config.toml
hidden_size = 384
head_dim = 64
norm_eps = 1e-05
init_std_down = 0.00432
optimizer = "adam_variant"
decay_fraction = 1.0
MLP neurons of a small language model. Each row is named by its layer, matrix (up: input weights) and neuron, and shows model dimensions 192-287. Each number is 500 + 50 x the weight over its row's rms, rounded and kept within 0 to 999. Numbers have three digits each.
After each neuron's rows, "fires on" lists the tokens most often at its 100 highest values on Wikipedia text that the model never trained on.

L4.up31:442412468447527536511506468506501471376459464591532529443502508486534453534506499447398558457511472510525506447502496491515535474494498537548482593504521511486534534464527529471510459496407491423508525449475546655537468561522487485565510545551455487561578535507421520498583556560530539498
fires on: ".", ",", " de"

L8.up541:515487482476486459527360473446403498504475580523451464513476578474408482587343478490478513491418494506571405467500455579462560473557458494396591561550458434552560556547493520537484532475444535534515532458458509536493513552551514494548507521554502528538537523534477501530601491503569435461
fires on: " Po", " po", "re", " No", " F", " Bo"

L3.up744:527563520459466465518404452455583514486509390538433477468554586413516522515444450491457467472519463502423526495593528551523520489494541572625543586461519433448483499608517508524500533445531496446471548460517493587451495542519455539451575492482465489483515536520525492619504366487495494572
fires on: "."

L4.up669:506554407532436484602528529576486474436520475529604522572499528535568388378504613507468591438425515446467443536583535488438489410425476540431531494560544501497500550482495535482546516625485495579538477516541517441456532491462501533510523498449548479476475452469505513422506500493558536409
fires on: "er", "ar", "ate", "-", "ul", "y"

L10.up677:599515513516541483574596526492592465497520436571490394556453575549528530485533530463453492523525478525477507419575539528530386504486648466544479517494509510479471404579558486490531554480531408379568557433573513422498467414481451418567455539516423502470496492463552433551486528476512448464
fires on: " Ar", "en", " Christ", "y", " Mar", "r"

L5.up542:544516452545525533484504443519558523463523464400560460485440404481469511568501474523557499514528494487489449443621502447498448540554520448573539459572580431615509451500469512611370578440410473450544533484481505476514571456537542478483507479498439517503402473444591543404475488554527608528
fires on: " and", "-", "–19", "re", "–"

L10.up723:522566497494482505526472411528376481578519537454558505507531491464513569435600473501363444469500496455525428518518480615489468553489471521548454505565460433522530441594434488518511539450557532545516428535501567556416521444423561496435516552554491418448480505483412541454496488478560406457
fires on: "S", "d", "/", "O", "p", "P"

L3.up853:511504516415400444544611471528467492410543470483590469631446552529521396464552536477477511479473407437400426511509514549417496556512478539447511422563501488493514503485530536486463477605573418409544483447512536518496598521444500510447474597495523494478533571437541487479603531500521459493
fires on: "ar", "ul", " name", "ame"

L4.up203:434475455504426524487556472573470517538439395548570470491512420465595495532564540464466477421438492426483472461590577501458483474413550515532423542430522517442516465459499533483496401482419441455471518566467536554503536467536438521561520582509497520524484484515430463535577459480483524539
fires on: ",", " |", " \"", ":"

L8.up664:500407546462427515591483584478472460423501494569494433445445535504610480489503541557461448479588460463472474577499470476457456462492544478454468518504436467509453534463464499546555522460531426489606534478535503460392476529432490518428580574598496533461548502476456526424410520466513458396
fires on: ","

L4.up547:491589489468460494457394447467515498481433435505387462479535562499506540565470477473526500480508460472441547462532501518549590488480510448504433576497512445533530475633454441421462496458505494491521559472493443626472511580464464484458522439508497569431469539501469504540540398526536494526
fires on: ".", " |"

L3.up680:511532503475449490526515492424530503469466461536409470501498575403493490536510486531458458500549411540493520445563552557551481493528569513631416596445540496421421549485596468454371476544560529444438540479542473546488449539575545537415561477509542496468560567625461486605498435524483446505
fires on: ".", ";"

L5.up1029:534527401522469496541395429517465542464404537409547449488425502512523502579531505498565560556512547452510395454481534526475466486522491531507505516529492458554585533522422508592526569441431504527531522465437455505498515479512540523567507515473500422512550519554489549507503487518487452582
fires on: "ho", " po", " Po", " Ho"

L4.up875:521510442495477484425539578544519536519423523406534421432585524496510473462546525574543469485517539535420388531485581506483504489473550538529454386619493490419484459481501523414467459553423543514584506472457487516468433430494561517498510579495475473416470464371517430559434501472487469480
fires on: ":", "=", " American", " known"

L4.up825:491500450509364504511449479441538502512437564357459446558553455480555496541549424625329483482463638453381478500476508494474485501428530504466510513412574506483555466394496470470503528482525499506477529514520552463398535559454519504499557574519561515468535516450491529513509465471512440465
fires on: " of", "ted", "ed", "aged"

L10.up2:373517506404482554507602527427455455513569454579443520588549523458486506522479467593472512509462543468441491495479561519507458434527458479380505449535537424561514415441528539441452569523554497418452511527573597401424486465463512482466582524533510492427609524445557544471512462533471468461
fires on: "or", ",", " ", "par", "d", " For"

L4.up314:458516557536529391582493601522458467456498428591562483565498555526599463484568568494483496362478423366487504542464556517459523507615473508522507565636478473501489476504529497610425435453416505402487526432536561596509484498511494493474511546539502482443615525483508519486623467527581598475
fires on: ",", " of"

L10.up461:480501461525557584493400455492546490470418514482503524567510485525550438432454494436566538561574535525529492506446491577447503458452461500380522577538534498449590466593445454499529562527523550487509624534479569514454625573542441517463535498594470535511508587524514505450490436522585520542
fires on: "s"

L3.up20:499547560524447447522413505453586451403437376495462469503455546439541493519494467533421524467541531508459524445570570533506447492478508511596479535458504480399524485544419498489491546438560544414482513487575472603491511570565460490427562486572502542427551558471504506514518450549593471551
fires on: "."

L4.up578:403462478426486434406426463502505537546529572465492478531470408532522540557472551527510480489476490551512532560525497557440545366459433540474468480494523430477547512541443570588541524493419483539572511515452534518546504542436490524474435457476471489507474487428514487433492400486529502413
fires on: " f", " sp", " ma", " comp", " a", " Ma"

L2.up673:479499524488395473452493549568399499571412523446472555508461518453533504569473545427537511598482478496597518479468387457441493416568470548537577487581465439515456456576475502547528486560515479444607492532546491556465637593506533551474535508488463451503497537470487526527502525516448397510
fires on: "ign", "na", "c", "mon", "hi", "ish"

L4.up1088:452502547535409486534447521469466451493505557473518448452587465480567431482600479577472472509471568473466492504536576517521477507440447462459426515471561502403406498531583473471423398479529512519585512545547611487417416531479482535452565526520533518423529482502503449443462506486475455534
fires on: ",", "ed", "duc", " creat", " pro", "ted"

L3.up38:391504475542530437477540546481511493517538496537459395489537428512493425481571404589443418531466441429477345543483573492473443476418533531534467465623572474369485587490494505516367392494491498473652519480503458488454519413488545519452467482509502501477502460563538469502488574508566387415
fires on: ":", "=", "ation", " =", "$", "ography"

L4.up506:449499516470461480460469457530490459396481490504652464509487491442500447532544513451453510456461514536495521459517505528514462528496430505572471619563540534461499556505452468562499483430378474504565503544470519538474500482514480507499544597461563489489556546441501538514477471457556514548
fires on: " |", " —", "%", ","

L3.up144:516506560584422518561505512521512518470469411596387479493504502464534528482480538512489402494432497551462502447582529528488517454512598532522422556495510446515465541577465420502427456539517477573538488553523509489393477484450450609406618472471558513396600509519550496535447453429516430486
fires on: ",", ";", " and"

L5.up798:497555467521459494422507446478554543484460504407505524512476454413540552517492523414515506615511575492496463461470453568494486476466519476459471525493399491431574512603402488467468575591620458429553621534421438497491503610516487512453469535545500565483412549559525453445575487494583526457
fires on: "s"

L4.up291:496488485474467482402499480474458495507525545567606511518453545438494515561493500507442506448449528546513521441559473526457510448615462507479446621538541450570592545521467476590564475438386471440503500578435474567490516486600508473532578579506461542563470528548428537510590415528529516577
fires on: " |", ",", ".", " A"

L4.up628:476506467566393525521548470459473468420474498438472509520409450465587456501553444588407479531535540482508405486458542488495505474417402463511430519500455484427442493541475451432475464436566521484545581533572513525452459522490482474504563548511550489510561561516430554503461489500461439424
fires on: " of", " |", " from", "ted", " in", "\n"

L5.up441:397384514519483466498462474440427417488556626515433452480445464541558539494458504419519548529480459527535582455398545650455492436422495496519526462454468479491461530496500565488584503536512548525506572587497445476477505507582556502487451436472569504445446525500570524436469382483466419478
fires on: " a", " the", " f", " first", " 1", "-"

L3.up68:489517449421466437449536518610396460391533565546466548647414529513571534455485500595430561457399517483468506505401537466526450473458525514471569505497438500456581458454438542508511570443524506457446476539430562515466499539465559546521579599500447432433491542481474499494541477507534524521
fires on: "s", " G", "T", "R", "F"

L3.up510:399485429419512462487464555646449499395515490515500535606391512459613481570534515522437573499451542518498408397489464520464460521463582505577458495488435432574556456514513593517558472454535444483461520515422487497503532464566569509518525520480505479526470560605472529526511457517496565518
fires on: "P", "N", "R", "O", "T", " G"

L10.up830:503500468490445504516411447431477498483413544347562494516587571549545515465528450524456463582589517490463499542480483525430464481472478565428534456489523495448537565565543438496504583553519575544541623562431492504460504438496448583451446542543415474520452593553566583476551494548562471433
fires on: " P", "li", "s", "ip", "ci"

L10.up520:468491456462471504491405524471486463446464512526518500512525459431491402467469522512535510495536533462440562530456510544443445418428448516418519443538503417405465488543468495488514450497487459488642516527425624518466546550600436528534543510495463514513434636542520502498443429462621551476
fires on: " km", "s", "ft", "m", " m", "k"

L8.up147:457553481514466551532436475411485490519536459594464442464563540444599521560435538540480487605479535500518454516492554476383491511522475469487483478591440462546511478514571465548431546518564529549566526557479558517422567466496516510441529511521555518550612459462451535497473487526514424488
fires on: " where", " a", "or", ",", " b"

L3.up401:537553540481448507488404439432599481429494377558400492516561629482559491532505397462422442492547460515428499491595513515515508496500569537554482629469451491487472489560565444483436519455516432463570590458521478596406443554500481508385559494501484517459523542537521461642515434526570489536
fires on: "."

L4.up959:491522581446423496509479522486580476472469433510473422522474486484532514476547453472505428507491495518485540454591515493561545508463518505520398608500549513462432537629495449453429454509549464475546522437559439529462468571518396523438532445515616545405568537601464447517493418552485441456
fires on: ".", ";", ","

L4.up104:510569624492540460464488567488487572478442476502433482521512530468550485458500449444509402493468488589423541446536493552457502464434486508539447552599523561539479456596484502531511470464546428551489504569523611523450487491525461545406537521515607531479611466487524545474571503459494506349
fires on: " with", " and", " ", " /", " from", " as"

L5.up1130:560519481572470461488536411479519549503422428374432493485462509477530435541481455484472469446430568459507482467524476577491431518528505531547489464359568490535468506430468435490446565474483481493587572502568538613495477379603506577481451504518536512497472457587548510470485486432450622508
fires on: " of", " and", " on", " for"

L4.up236:493444492398526433517504535591517488423502429516483472470418479419590552506512441467401507491502411534437469581499484562490413520425628471538461537474502426607556468553484564517510515436537479487488470493467456472442568520508516505512477453532490469452446582532507512544471491515471579454
fires on: "I", "E", "O", "C", "D", "P"

L8.up165:572496451520445530473450482480484513466561436529473464466487519448414478432504501538408476392450468421517514470472480470489454532507664467517437454500536457570548496583582435562432433542578509378638475483516629527431576447486490466460555548536414538535543571455521537545549528472569500474
fires on: "t", "e", "ie", "k", "io", "ar"

L5.up211:530473469461431510554470502447535486443441544540520421522456529490593489520528600562489442544557486480437478522502482517506507465491515520500524544447476469471517528483452536489511483601516486428569533549466395457504507574453523524526504458533530502460579552511481457407492518506550504396
fires on: ","

L5.up834:468604341510420552490468397413415473530540420404489497452422424465496492416501516549483493477391544587484450495568484479502505525535539469536490518487537512577498507489411426504462513509475494439560525510451507511592538463511556482423425505545516551476474531476589492475519518526449577480
fires on: " and", "ke"

L5.up511:429464507456471516510446408489487433390557490511579519562497447443557407548563443477532583396450528522554531483496464540416615462507428492557465504462476501483609493470483544473572441506433412462574555554510411539511550529494533487551545465521547549539484531534418485558563423479469490535
fires on: " |", ".", "%", " 1", ")"

L8.up104:446504494451441498513500484463512489488457504464425384525484463480582453587571504508484487615518488512530523454536500543451503514417482558463401497462557463478426458546590405432451478526561405512536542532512453528401514526477383465501599501542493593474510529551587499461510493520522567526
fires on: ",", "ed", "s", "u", " up"

L8.up479:551445432502520472549485521411590514518433469489539504535484479429536534460459459472557536521492451399479437529536503448512455507379621538501516554490540457523480484659445512472487424544583400346571575532524512536483569486444473528420493593507439644423504583465563426530517410521513544544
fires on: "k", "s", "st", "bit", "t", "tion"

L10.up907:432410490525538444522476450500458477495475556441425492458533508487637581549404476487572516457443476520482455541514538523449398455384497515342507485602473498487483502485443562539556580495492593488490581657452470506490467513515530464591561490534501571569602496488460424522553440445606416420
fires on: " de", "va", " po", "ous", " Po", " mi"